MLP neurons of a small language model. Each row is named by its layer, matrix (down: output weights) and neuron, and shows model dimensions 149-297. Each number is 500 + 40 x the weight over its row's rms, rounded and kept within 0 to 999. Numbers have three digits each.
A block is one neuron, or neurons of one layer that tend to fire together. After each block is what it responds to, as a language model described it from the Wikipedia text at the highest values.

L4.down491:512488477445486567523528546553475493475539485459523418523500486508411495555502502422426547498510501551459529522496552543476507420577479553566492511479504462521441506461427510455507526505547447497501514478428484509505490472516463534487521463537484496492515530485565475502518629456459511504411483491562498489440463613538544571563532499510496521479479544530525482529427563489515541497517523469481461514443491486552506482466471555591522540507478488555
L4.down1280:516433531478508542551524509531460562502522502517469579534462435533496438528472526546544490527531524462518531546462519512450488523524522520496524493487499508512504433435509473445501491487489418583486490492526393515452493457514588524536470479488521473524457500505485513464461519530495471473543469525486520481534578478502519546504515513539478506530472524475507486473564515459424518537437552451535500468496503501495563441420582518512522550507478541458
L4.down1428:518544437471522438511468457471500445515546452520483492538511483491561479504516463508508473485496452437454547502535553614433522481512506456461595570574454499521497467539433488477445511460473524451480484531487524574531507521472577554535521471447451462497482559530457494491507484453474516510578513527545490487457436488540471501491463468460552462545494559562419518461446498498465546452487415477405515479491486547530469467463412502486519514548487526465
L4.down1766:540490492527470514506507460539468580547522418466549597514448579465529521493483494521486509518539512450436543542433477461442437500499458509513441428545509431466444461518499493528591383545437523525560498507547497483609642460451528575475464476564454502527539461518486529504479552448486473508492511458512479518432517504455461531466482485495547511516552467540461481498534533520478524464493463414485517479490557446493532481437511428505510526503502515502
Decimal digits after point

L3.down768:525460496495457492449462542456423481460510446537525551515529537492437512485533457462542535504476502573530453504515491484486502534475506489574449487476505496574490470527522477453478517597436579534523507522532486472474442468549444487549564503501471458426474506548534479465481463535516429470477498508436527469530497510477476520531502542515516485507534538514507516477502515514475525483512543496535463508523558517532493575468494556500542502479531492516
L3.down1386:458530524539557417469530589526469494439471537516426478517499514446566529564496404505516440461510503480553463525528510518509538513487464476517550503485451428625527469470496491427544526499503587520488470514520539523563431556439496505506575434466532550453593457529538555496514523501470506493442456453501555556474517490537562478514467570551527497530482501488474500487554469514531549534442536447524505414529483529457461485503533463508507458468538543551
Mid-word name fragments

L5.down471:508495455559440532539589470502483505506554555440562581494510508513548523591523488525520555490537484599444424508446435498482472467500526536459492495486453544520456519490484495451507536490448445498441527504503552529518546430508464462478483523462521499465489484519484483497487549476517469487455502547478563454549463567507533497520563455568495472478496495424518536525472470547449543503526454464468518477519439522504539466444482514521547576550489496517
L5.down711:470464451442488463462543455488450474544519520468497484484445465573485480534491467525489462459532525471558469550519516500511472474492489514506481466519452495505494528480471536481419442505475510486473590461533530465429517493442425496437511515431485519485526535434496483459504514513478485512528450496531465435437502421584523561534545607505469616533544505543490488475536542545476516456537509535465458484569508558565435459481562525413570520564504388430
L5.down743:494453544541483469491534501469518536530437452568614450541528469535468472479454507502481437552500437443515558416500500423467499573517487548524484450518474466505516521526502440525461509531442499463508551493480537438523431528482524486538454481503451521492550518521519487456471497512480556474506492438490535492469551499509558516503577545492438485470489501498550469512488459523565510462510527652501490472553545546465487471538536475499479487477470496475
L5.down855:530501548539446499531456524467510411495439505495440546544541510571579570515476510472491493471444426509526532540450448462498501483509487514472431444518545517533481527511528521503503499514516489472571463473517509487508454468518485437567405497512503440448491507564540516555482523533529489476545500562452494476502450556436479486407500477482486541446529534490482508443538430531526566491436486557632426433502573467440453494560505455522475506555514511427
L5.down1009:498409506538475459490488503528494499517526423479539514533484479485455468518533458538491561503472470461506459467557485504522517500534506512473487475554439446590564520448455574521464584520568562455480389541462493479510480553502512541571483498434497505559473543607555406517491494531563495522476574506515416494499528419526520525528557457505571510534487537541496542438489409471543459561441407466549473518529476403486506563496417512550503486424481502468
L5.down1073:471487472521487515554470533502503511490521543464504492499528422448483595528445550475521449441446493471529519489429507483491505546483548462502489509481494504570489433476573579449502486454463465543518378485555534444515482462499514397457511447490566502534501442544542510557503516520541478528537530461545528465504507623488480502481540474511480520439489564523479524435445496525533478528514464482434501496495486507521470487490536424520478445517462498541
L5.down1235:553464462488582528463458501538568522527487464499498459431524483524491506521464545534505515568516518496443480492498505490512486472475500524483501502533547529444544489404467554448469522540426489531442520478446486514477477481498422577526483442559491466517540508505502528461516558484514502486516439519512473501531488471451518608556498466462507470464541530504439492545582458583470512562536476458483487463600427499543430528459518480493568491537523415483
L5.down1562:507494553449474485497522466526468528444517517506505507551465504542511473499486575463535443503478473520482501535516494483466539477443512496486494540489491518533479521488430528405470472565549481419495473493498498539492547536505537517489536465461517571518532496554539492507474553466521468484539433532576537536505486436516443479458477502511544529515541531498513486450475561497462574441518513452449515493505461507474521464501493467477464582503460527520
Mid-number and mid-word continuations

L4.down70:522477559432478518512464509448517530541518512528452447466430434464468446492453521492519535506498542468479507542507634494487473431525543540508449578483519546493463497453414504530520525517514513439480504526501513490527469517492457528489490475536501501500478521517523462517499519508523491484560438478471474480603483461546522462475512442479434496403581479518524560502446496482502499502573501440468477413499556509551489481455488570532519468491492455561
L4.down93:477542500506520455484397498463524513479551497523513494504509511477557410480528424527555435463465451451552467564546392491543448516453477486508568566482507538524496601469406573463448521489525493489542460546505532520505489485538516498527524463562468432482469501547530463544528514583532527494501481468484501506548503538463554522544517451486526445541532540579446484500463520516480533508521460452451510539575525529502508482497520531519487578525542504514
L4.down118:514586483488448554550529528548537451530527520519545530558525470517511496426510548562447419490534533441495485485458518485508512470504508480450548418483503519476520538441458479608511475501477537480482457468475488490524496484412470574454494489514570483497498525492481418480481498509483583482461495555488445483531475374497483497513565521532443469553575473525491489405467505559442522532489495487493501395505454508478516484506474537571535500521554457553
L4.down601:529490506490503481426495417457528585425521473454559482529525504482496455516575442467504481490456458486482548412446489514496543454418455434453542490579474521489521521576481557504541477510517482528519525422537471509537547510460513524551520543509409485564477464440562457513554549482541483455462463497536424513566549519514470445494503464519490504524466531509539515481449448456543504485540506614537440458570452506476464497524484519449544532558536539546
Mid-word fragments, esp. "given"

L5.down69:451500490485484527508484515451449507585444478488470435525526451555502528489569568434502518456572528543493597503463428473485507485506479555520457484427525539479501552533514474479544502400480469467525464523450533503471529556459519493473481517445458557470506499502572462567565540506524552524480454506485538545505455503514552518488546502495440447530463454458450480569457513468503512473503463516490467476409497433516489508584452516501463453562487509495
L5.down195:525527436512492525483483562445441476504504482505494536581533477570431481479513474423514514546539529496445479435538505518466519519482497464428501503512502495485518452447499496514571549504443499549447514579471497507515529547566470455495522484481461491560519492477492484565482458507440482506512502524520475519564521505477551618519538577491509503472533585476552558459489492514501507557476530571486527453516500491494495476541478515505445474529574473446
L5.down252:511461571494558526529527471486475465523479485581544466547514455570514556495481535438451478466485489468477518478594536509459451548499547492525497560472485541548483545498445473490565552524493511524496446495544550514484498480477495483422482466477498462451576480444572549578427507488486461500446474471446492527529507520467520487492574494491586479479493540472519466508547536486451466526474457497521522518496515489503470495546505514499439480490471510450
L5.down322:475496522445542500528458504518561588555574520570458537472546505478493497560505508596581551507539497507464388498532531495481473459465454397568479529461475523522526547528565559498528514556469482527480483435506523503481433433550527488412554491517539493506567488462485465503414496470510477510544502492529531499467433510514504480442576470531526511434508494547535495509378540470490465487491525475538468522613506450488505506484499496475518460522500434521
L5.down765:469478539491545504540545551532594533388462448471445529458494471449536460463477482496502446478514515471408465486518528503501570556521484549537470473449487486459454633484450521490509485493523546471486486469453504535545481526532530471504489472498540479541467469516500461485551458560566491506490474517538516515492484574464519513490533534473462473509494550439482497526471471548497512488500523506534446531479501534485428516493473415538476546501515488507
L5.down875:467518549542475538452471506478484522545540446530467482470466523411498502528545482459482464535460534561465446497508561480472526492470496431453497549484494459505436547425450531493443562462500509498556482430485512534476443577465614461489455493466573476497462546516490478442554479529505451536461460506513500497534523487525523464509539514505525453559550565543528520498495468476435589464445490474478493458547472563453494545529486459419484515511464442460
L5.down1132:517515514452500539507503536517503521617575467510476477604551532538511528522432515520490521555539492473515523477500495553504451595414544506474549499529486478485501559504459497469473514438439532517498478447429512458463574458478474479415477472514508561468534535455456555570601467463488453549526522490469538539412479511594516580490565511454509473523505520542492480584495500544504510489488486497429419579531499469537502512508505518441486488501463485441
L5.down1761:472481531562583489518563489538468461572491438477548465509515563463442533435530509604542455521492518495536443508559485526537533499473468512513461537492500541514487494375552471463528524494458504441423526453517492497546541436499426535487532467552588483564494467438502504434515527499476467479493510585563465443563520482444544469532508514511503468490494485452481520558494464510546441540523499510504448496434480456536544449475488490480481547534506497486
Word-internal splits and number separators

L4.down1333:515447478486416454499482447482461511536517593487521504536485468552478516447475525501510489502457524500531493525507528476588498524487550473465483533481517568515536470528517429473464507524478551470463519496521442472433505497520516505471481498514541483453540545554494510511417524482536554535557483504529428563484527478577515514499436546516517458460502478429548471447524533469502477498450438501516427483586503459451504499486484497517489459479424515554
L4.down1448:502481472507491525562528496522494493449505474574538492550451567520485550458517589460482539464446462474475493557454541519428502480467481456514536478471510524506491483431506478506435492429480503467493504483529540476498434492471457489505563557573477491513503526521509504500525518459481435532561538486552517498443562496430520448524532505503520498450522551513391516445510511528535458548486521517561469513607508505519498482494470502459469530545513481480
L4.down1579:481535530471630413543440474520547545435499494505441522520500500477528483423488411488508523498463408479437562519513472501511405620441520470501529490551506503505535489441519515545516490442541500509482401512552482440523548511495491500503513469532453530486541550448460578521539508524494501547444486527514447455497572431487496467502539515429522503526468581451563490453511498547457517520417480450462448529507505563431512503496557449501513526435562524477
L4.down1635:468506471553488532408465420489469577499558499521510531524474519498510531501502477540478483484478513453478497508511523500468433580532499471465534430541488535437523441497526524587482491496513472471527552477557467512475515593466597424450586502516521548474510541487499560479482478385514499533526510573475539473550530548514513535496534507516497539474467522482545502462492523550444520517481447459484334498527504483511556521441477534514466497496517554461
Finite verb after subject

L3.down461:472532453545490512501489472526513528459508520513457534502419498496483564588453538531535507547471517482544569544436453501531439593454443521480456489483481477508526445466573554478518501465551493532463535556492452496483502572526510511568506447477556476537477514611459437474492504589494449524598508447546508497561543512550579543470488480499530497493508427432492522507446492517508555488503469463514502448487518541487482457448487485494448478512531515537
L3.down1299:520489505484467517480483526468528402425527563504477541525415493473481561549451511548514501544464475471542532531474558485537432585518497497477445477516486498504485424501494553455523546533510487526475445486556454549508436466437427524516474506492553463583474524487441461522492481507498477580513447445502466505539512522547466459523484560458560564441456435545461537428530574488525455606544530464515527537492454515526426532528452512535513474510500505486
Full date components

L3.down370:524465513498528609490410559523497506478508507564497551535501528483544499419445571498581586497433488496463501479543510491570590444522551528544499581520476505506497575483493482481556537504520512476499547517472561473456485466503495517449488511432490514473479448474483497505420527540564467556424484475530472489514529467549525452504512499463539527387493573541535500545572505484516540507459570457555519535501470423447476422546449534553464481477463442478
L3.down501:588548526540570534634489520511495449529516509474513447487498459519507492452369510520504451552529521494480525525494492559514585499482497483499507557526473490465484436535555506482528465537571463546456479572446495537519505540554505484486534496464451475558529576518458527510518577472550449394504478501474477449520475483495535512471481494507488510433561448511500519471466570616445529536513505498497506527455489561419505419523580515456509498507561466475
Mid-word fragments, esp. compet-

L3.down546:493494525498501456516537589518588566503561521500466412533419594535479515571507513543522579509457549511560539524512540529491556537525471484509557491449501469473460460532482540495454469501554598502478463608493501483515544504510573497508554496463536439561465482444534531428481467473484455428491514527475482513505541466510495440560528521523480522505577440496464555450494496474447426512460420476465530506504518517509497465457535453578470574453471465487
L3.down1266:529505537463477490443542511551438628476473398472469485545481485468514496441488538506536532561523585548504508554435495458503508505498493506474482532589510480479452524461483493494475486511558542477459413468555483469515479491484508554475526474465412508475512523533523478524532522507526486497542499566507521453466447513484523474517489490487472526514545527540475521548493516482416534526566482492468547463471483537561448494551474608429526578503547511483
Digits after decimal points

L4.down226:453482466564494503535427493499457520575500523549486536525488437601481463526420609515525509500576494490512460512475420528439508480547476581541416552525599578517540486510520513438529543575525488460485486420464470506468490554548526496396473533499462466446521541448503556510464475443497475455540461515553452536486490510568584551469553514509447483417498474551529554460528434455545526507546540499477504559538463497525524506531516512479474500530502474581
L4.down454:532520426534521523484524586467478403494478514440505500505503537570521567519507488488451424485546424499520484504510511502452517520561432479455473507565501523475521449499438537536487488532491542550431537538462466502497521479564479534502495466483462501483467488573540461428464539541423497556536509477424593447488445498424484522484559511448540448372491489512436533492541518560563493531566506545408509470447466438506561487552494504507513457481576501476
L4.down488:525511428509472489471469507500444561564515539463515460537480498536532492487464481514485427456465469546512471508491478464491513371503505477467478484527447572427511461555488467539554493558459517445502464500489455545448444480449489534526470462533502529426510533545534490495515562515454507513470442515505517473529523484477532476469475468530530517479540451489519618495459342504499442474448551455507465486537451466433549535473480511478407497522500386535
L4.down1427:511574526549474523435435521499459467496540482498522486535457503520529516475503451460472562504479490512497504493494448493425448509406534518463459445484498500513498457487505488475464480455492469593495496478428477469514485525555473441553505519534469551494532537499463488551563501515520503527457508527481534455403531496540496515496515474449457533509545461489498460518468457521503490462436552510513518546540454459532523589428532396523509572497519452415
Mid-word subword fragments

L4.down180:490535516492476501511524500453478482582568517551475572553491504535487530470463494494523523522515396524463539460438520523488441441530456480523484509505525559575426500514513521511487509482531507464508465594509459542494450515468492539491449507516537455579521494524518461387434525465498528498492543486523514482554607440483524458511498514501520547454509539565493475465549527580480605517492455505544520492543470498504474519525537468539466477456471488498
L4.down726:542520499460458522560538517483475465516524487469424489578517532529491462497564549529491596530503502495456467455533547496475548501522446525498541569465517521500586535510459489513482520517549457453590508486492543453549500542549463547474442462472481505528530428533471508512484520516578502530567529441483514506466487426488520547472544506435414443546521556564471510448521501503523542484515515430561456521432525488559455482542531576522536409483489496489
L4.down1038:465510428522456511455504514487530433500473488572433551488504551467478501556473605492483525503494495493520503452568547511500438546509443569525475497450528478459465423546492524492541515522517461489558435585490482524422490440466535499522535545537582522466509519517480569450502480437480507481529504452426562600471565516533476563445542504479486538494408439542483544502513501448534515526544547478582486512502505498570488550503478527542513469508428494438
L4.down1429:463502518510550576453485514491488527544576463485453599537531510487515462491569521564505613437477522520546494536590473598505448515464527484498573515488534506483493479529485516555526522460600469460498520535573519476526527531489491490524501475501480551533468555472443494444549558507461527417492507504518511483470575506420487542464475587522495535518531515594487475574529508448526572519492522483536488537447521507538453541564505457475515473486502597513
Decimal points in numbers

L3.down306:500526473527479490495464478529494461456487506534563504469564479527460412525464504535461505498539499473472456528520455489535531426445558522469525469529485507507503493439459508470466542490530470517539584478525492411545494476564447528521498486479494523504453595492500510504483480501537497515524526383496498527542476496501497482434517497504500513613483504545506459488450515494589503447515477509533577564523539482402547472550531525471502539539477511518
L3.down562:536453507506529476510528454483528553485491436511440415521426475495512484486513460515487455512560495567567479530508460512435569473508577531505521542533521508525530552512502432544530494549454567545480526515474393460567498452495475473550466480467503493455525501588442516506542496542473473492535467471549452500542482504494444491520626441473450453414528456440536553508477442486509520470474538597472513498450551493497477449524465521482546452498534444491
Mid-word continuation pieces

L5.down183:486490480443450432601482516552538471483502517527486501510493510434504546510526479531510505537465459541475545516450490501501540469560472500481487481522454546502518492541493502515549507456521550471492504516501479519534510540460495527479544482501533504487526570604454534465503472611493462525539495453518537479504545486479495489472472490536445514485457506503490552473437644557492533504551475517475426465422458492483470493453534503493519568537482510522
L5.down415:562441477488562441466548504572523642537464549483465543503430512498478459527478484457513550494494479502496462585562548480529456502445516489477516535500496537475576472514505488467547473558552535425534461536504470447459523483480512431477535502475460468469486494489467507572479478492545518525538505562458532536456401485478548538515568533534548495532524473528403495519510482432517499528395523410476543597495502499489514495406579514460571531508429512515
L5.down1061:556504567516477471439473558496491477449380476493547452522510508533502543552499498520502473486440479419470527504453565486472478557509498520486489454538536456490480492473520537536442481488473485464517500473480444526456519505574494533497561438547581591505497504498575455571483439448564488586494523538504540448493473525458460561489553550453545461569557600477471453516516528462496552564542544430523494531501503493472544507451444487528557580486491515467
L5.down1486:483432470426473464509527594528486506494577536525513485477470451518490440430528516539570494496545524431564539491498493507464494515508530436493513500482558565440511475565540456479544547398496529421540440490487484490470499509534495533541517469510571519493517473484460455441467562448487561488474429520517562565537555456536502458493545538477468473518475498458522533551456454526539463510479494534479452505523568496487478516500577472491494471455529514559
L5.down1606:576524456496463465537497487440505578512495460531490483512509560505483479539489473520555545491494509538483491505576518522494506481458505508488468460474445582514547434473587470502517549498511468452513490536449538532492452497458457464406562572551504545555502615496430446560552459484497524438513488492501452478536449462465515509422520470516447529538472454515508513471524527504484464551478461577508509518494537488481566515491480541485527580400483457584
L5.down1659:482495429465506471471477515554489666550474538496466487530460449459518460491461566510513493457548413459545495527501574432555492500435493503472540526466461550515441517466498552462438518450552507473511456490416446484463489467495546492510478424516525493516542499524520462520527465469506493500481480521546485499527487468488524463533533566625555486479511476463528530517506705461534478488532565535538511533508535524516519477484471489511494479425580521516
L5.down1674:484486454485490494454474464506540511549519441543426472529583561495470487504450549488479498473571443512580503590529480464524482526554511440452564451482518548494510504546558441545476535413558496401517466556486512465397475500519510501477490452508504515507516476462589408485465401463560540492549530506483508528568463491505471522488507500532548478503525501482391492559478592563485482553469502523453498531484462516572479484502490466534484524521515542524
L5.down1781:490496600561521479500495534529423451544560467511488527522481495470468523478500422499442562485490527456482469560479501536502418540483518508447480548443514531530499470552515547448424528519489508443469452437609476473594557411459550410436480512485520506484484565478505514469493521438511453535497571557488503530536493513519496487473532487405512491527480441556455416507552536502535530568517509524564510472477523503512514528483512534442527496520476512496
Lead-sentence name glosses

L5.down118:462517518548453462489552441506461529522548536622492483497434479588512463477458475477484516555462546519489539465488457438464488392540456488561473439497506473512458489550527434527499477514516458466474472469480507485502424459472502517532436504484494550502463519510504456531583510539497439502490470466451488452518506549551484519599511516523488499483486557547423531493510487527554471511541479532477581415378518531524478478456481459509505470514458515488
L5.down568:464568552466520478506419502535483512453586555501405560436515467564476520478472469503505543510514511500519469521511560547467534482485489496470564544452488464513517483492574476473500524500502503462567466490464536546504463480452517466480507543537498520498546528532539530465539482437500519525566475584429504493550468497548479479487507508458500552463494479457444499370492507580523539564469498458515420473459392549456415498517536491489633472527480529548
L5.down631:489484562551463521534488561481538454512501520537495561447477522491489522488455443509538494495524525554427456424512517530491597451488471472465483507416458483533484538490530507506465482501456512428532545433474484546531499461481510525513555529497477497551493506487554476500402546595528479477527524523449426452504484462531517416607503524528488564546536524516510526528475556483513545527518471513414410519471494496534407524489441554543471571559557550480
L5.down791:526462469540481502548521424488551552503513521485468511522475433551539558489461539501433531487490453541493529540525563500490528483471505454526496468518479472488447501504540485504408519534502519532526471533543455481482497526457493506512486605472513434482499540505564497531495471439484485493470457530524458490532500446500531559469519518476512513561561557574460539477465529495493464453534438569472532588498448515451503545433532540533523509505425523454
L5.down1315:433504558491512434553481461496378523498527474501532455503482475446447492512489524544411510512546498547484489478510493527459523468526450552564519475507434573452432455478486526479516485480577529465467518481495518469513526524537515460507456523536501457577538480602435489473500517517552558480512527524491535537535532483500527417482490522508554520572493502480519517619492501532496509502527514550531451461562522486488456609458517524449493505540470469528
L5.down1653:457542505464493522503442514438533442506505482505475459502457511499471437507483500589447463503526508538448514525505526457493486520454508554495422484497536512487536537517489478546485557438585505474474537559503474471487567480402440498562520466584501479472487509530489468463493456546571489533489518576459472511507436501465450530541541538484491531428527460468490574521595487443475527510521472526465482544561523527473461503533471481572543556556539466514
L5.down1729:486468414553463516473520511551511514476504487465526581523492512552556509567440491488460528521540504476544505525516589454572529508495510483440481534450514429548469511541564479552461487514541473495447427441530577585479448458500496443462532507500533502567508540520566421567491481424459500516434496502493564489527550528498488437469499560497519438508491403527456478572502496458469495486523488448494517466461481533581505477500397498545514475495541526518
L5.down1745:475564556526454502522490517558560540487518490462503482514412550422504472470506464528513485470483445490518518504476512471531451468531459482474516502481550440573545467515528539489506509463529445511493509470477479485423543532463490514516504467512583533422523540477459515547465448556520486586522474523482543517473492559518492506518531550488411464527537493529525446496498475506503533448531536443480491536510590504492527530519575495568525544480489544544
Sentence-initial He in biographies

L3.down356:498416495506553408453570481531502514568552571527467465430498524463499490477431457472495508473443520584513443509509560529553458578459465488439493417535509510519549509548517482577514471484493492488483503500497495530434492534510536518492486573520509515486597466505425493553406501524519530509506560551436489510517572493506528517435597536503541498494403513554484442510500469490501503508506465478539529490462487435482473484483527436543458468552525514451
L3.down1538:488441498485518478473538488564522511452509496581444511467483478456499516478474473446535503508443486525512526518547512482475503477527421508512490485507475510536500496479521422425501492498467427518534547521501479492511508500563509474548525478554451486501459537476494523487475478551498526475482481500406543502526540530559565495529535518506489510445572466514515525453587647473533530464466517466532515530520533499531482532516442462524569541482475512499
Subject pronouns starting clauses

L5.down116:456451506570574436427506496515523537554467559535548525431495507474483461550611525507563503510506497509592401501490490538430500488495571479472497576544510458526482482526538536439500487471591446489480472475508540462561501450538540456465495375520469532529426486447478510547544471499566506460531500518503509490490445505523543483534559535505586456495450505468473469518513573510482425573465564517535560529527510515524551511486532506490482462560533471493
L5.down535:554562503475542510508483471543504580465492540568497476493502552513452531413474481557511481481474517457492502558470498561474552508516524486465523571475560579540465458496461459470476504552523538456556488482446559597513469479521426540497468444515514456495518489398519546541580519487560479486522515511508497564459515494573485498549492464513492453447590568497579510544516533514476506563494536476450525479513481504486413457495528510535506476510522602515
L5.down907:494478476466476461440497459581470556580516431548559456525446537517497505517520560520557512505600506439553497523514470493470489460504540468558515510470505500519485507475482468454544537560464516433498459442455548507534451563464536488458541503531441440548560541579470416457517473468555463513435500549537453513439521489601482524507567504470495508490430541555457553433497513486552570515503480527538527439499520580432485545509452519477543512486532443490
L5.down1163:497506504531555453528594531534494509475514502567492536472509456503418516537526447522557559506511522510487451530488503489500531525513488520530518520446567531485441514483496552512525530472523481454463463464478520446493475530467512520487446547477485470470540454484510515511463515443439504559564487504389541494413505578496485522560494484480518516401508550507411513484540543507519478443515447511561535442516488499491554485534613477489507477464442484489
L5.down1226:437446499502503529487456531460527526538509483493508560543494540542449510601553511555511463509506504472518501541526501554514524527493478465445442551546490531468480444469507478471480437464463467440470553470496490490416460490438378505528523518515469492536477563455524488576460454525501496491526472561523539551479543517566470528561515512448532506482517500403533531469439567438509496500511510494521470490519475444485477456502455577523517534459564497437
L5.down1269:445571472509485531465404512553538542523488451469557484514502482514555550517469507461514433458410503590517519567516541446487490432458518544467459487515574540515530545556468496497490506522492493533563593517479521474497432481528441509473553473578522502532386485504519525546448476457371467487600610568507514419521457505499499514436455535478471477447511496469483478438465579521501520468530548482471483525520463464536478420493547544459512514493443521546
L5.down1525:464502439487487497479454463484476526511448518447521529525520471492481460478482503462508485476533515497493437507556465490509490468491542529519509521496493534537614502497456518497484496526511511507474542443529455494494398519508489448475520525503453431423499512511507431514549541453528483496579505570534447487548453468506533542463495409470558484478500516558506523496514465389562538501506574556525432501527532473495530433510450475543490490476568462527
L5.down1549:509545531512494483475491423455552533435502538502481527496557497456567488481492462447438454491530507586538485569472500474517490479575501514444551505524514513475593509532543570540497455499471507470412519462581464518566466495536485486506484466508545504442546476459474512506438480513503520555559534520466601458479492521544511463511545494459544554507580490460471543471487520448469580494441481470531478593533551502502522479472543572486491464539559488484
Lo- word fragments

L5.down9:585522500485495459512554536489495480433506519561525502514474530509504527533457442486454510460553534522523480518480448543458464489546553539536518535499493523465470550477511542464469468502570537524477492429446434474437521520457495476509499447490484488562461494475526515515493536477527494487481430465567526476480420522555529517519478447434501428548548501518457540540516530462551453504442506531501468520513522463481484544504425453456446575451503513475
L5.down235:535502539468483509464479440503454504468481457533460419433529517474481498504521448541551569425487506517513497554479535473540466549470516447513506554480479504443535516518547464465460413521609578525555479501462529495535518482437495573548524495548553466512512490448476554480496522580547498459516566456546593538467430503425447476443452529511612537506478466484424487456407514521523536581525487487557559509449463487545531519456508485484463437485428483522
L5.down331:568446512573479525453509581556428424525473462464482529556518490523493489571528467487561517529539541554573501506546526469491512481533473457494434589535552471514516456550519534501440499456529463429473506550533413527474471491448471503565547460513422502505500510410453489524517613545516533442551448501578466596508480502499550551552491418517544508532429425510520480456539451465474461550536480480561484430500544455434542527510588464543506517512445478490
L5.down448:495514533523527484466567556495512494463452531481530481503437523505440497535488546538506592480515475485580419515508457498515444561449483477500579595540440482502519528456511542499479458490501494502473538531526438490520405513510532467531558516505471439425511448576496515537472527512508500502508496411519509494440489343516413539446457524536478499489503503459540430486495506557470498525433515538505511474528539449559505468503556508424510481462446530541
L5.down505:554546556490495500478543484478475485526497461500481456553515486482465518484505524524510548499492553573441498533487539460486410505462474523563513444542519507495516504486533510535506467541518514511435546512487488536497520500427528520498486535516549487500517506479513489564465484506560458469535551557525459471567564492524523572559459475402522527506555494557475499523537463460504489494456521541569509486458497409466409455542530504476514425467494549494
L5.down539:496557561467484439553567528445476396398482430497570433496539480497512454488527474410495458511513455474497557477577449448551487478517492513519463416520523489468514466443464495442417475492520472472456557548479473496547565548579503494550572459544455515443535462500551498547460496544470473417541486506523443545492418462402565480525495487518618452510490481484496569491510464544496514472557502548456489536486500517490555482583545490515482479436549449499
L5.down586:487477484570506429550521470562471551496400548397491498546479628526486502479544539469521473466423467485499566577451461431518535470535548449497456488484511506546483530504529537508572510533517508522502536478554479531464504573480425528485478509502487481472559503555441500486496506472450577440509561445515524513415515466489467545486486500500452474477494492509525539544511484514502559523444548567427498494449481526559473531468518549551517575499512564601
L5.down1483:549518528524474432433494444514521533571514566531479433526490515571445443506473496444559523463498573380519472537487501469595529542487582529512550460507445480573405457469498485529569491569489456469434545506535469530647518516539496453547558518520406495513464511573454487525515535512482414503508489512486508532452515492497504523525559557531498459447447523487498531427461483488484427550452444500447526444490429486507476554490573488518546441504525536527
Verb-completing word pieces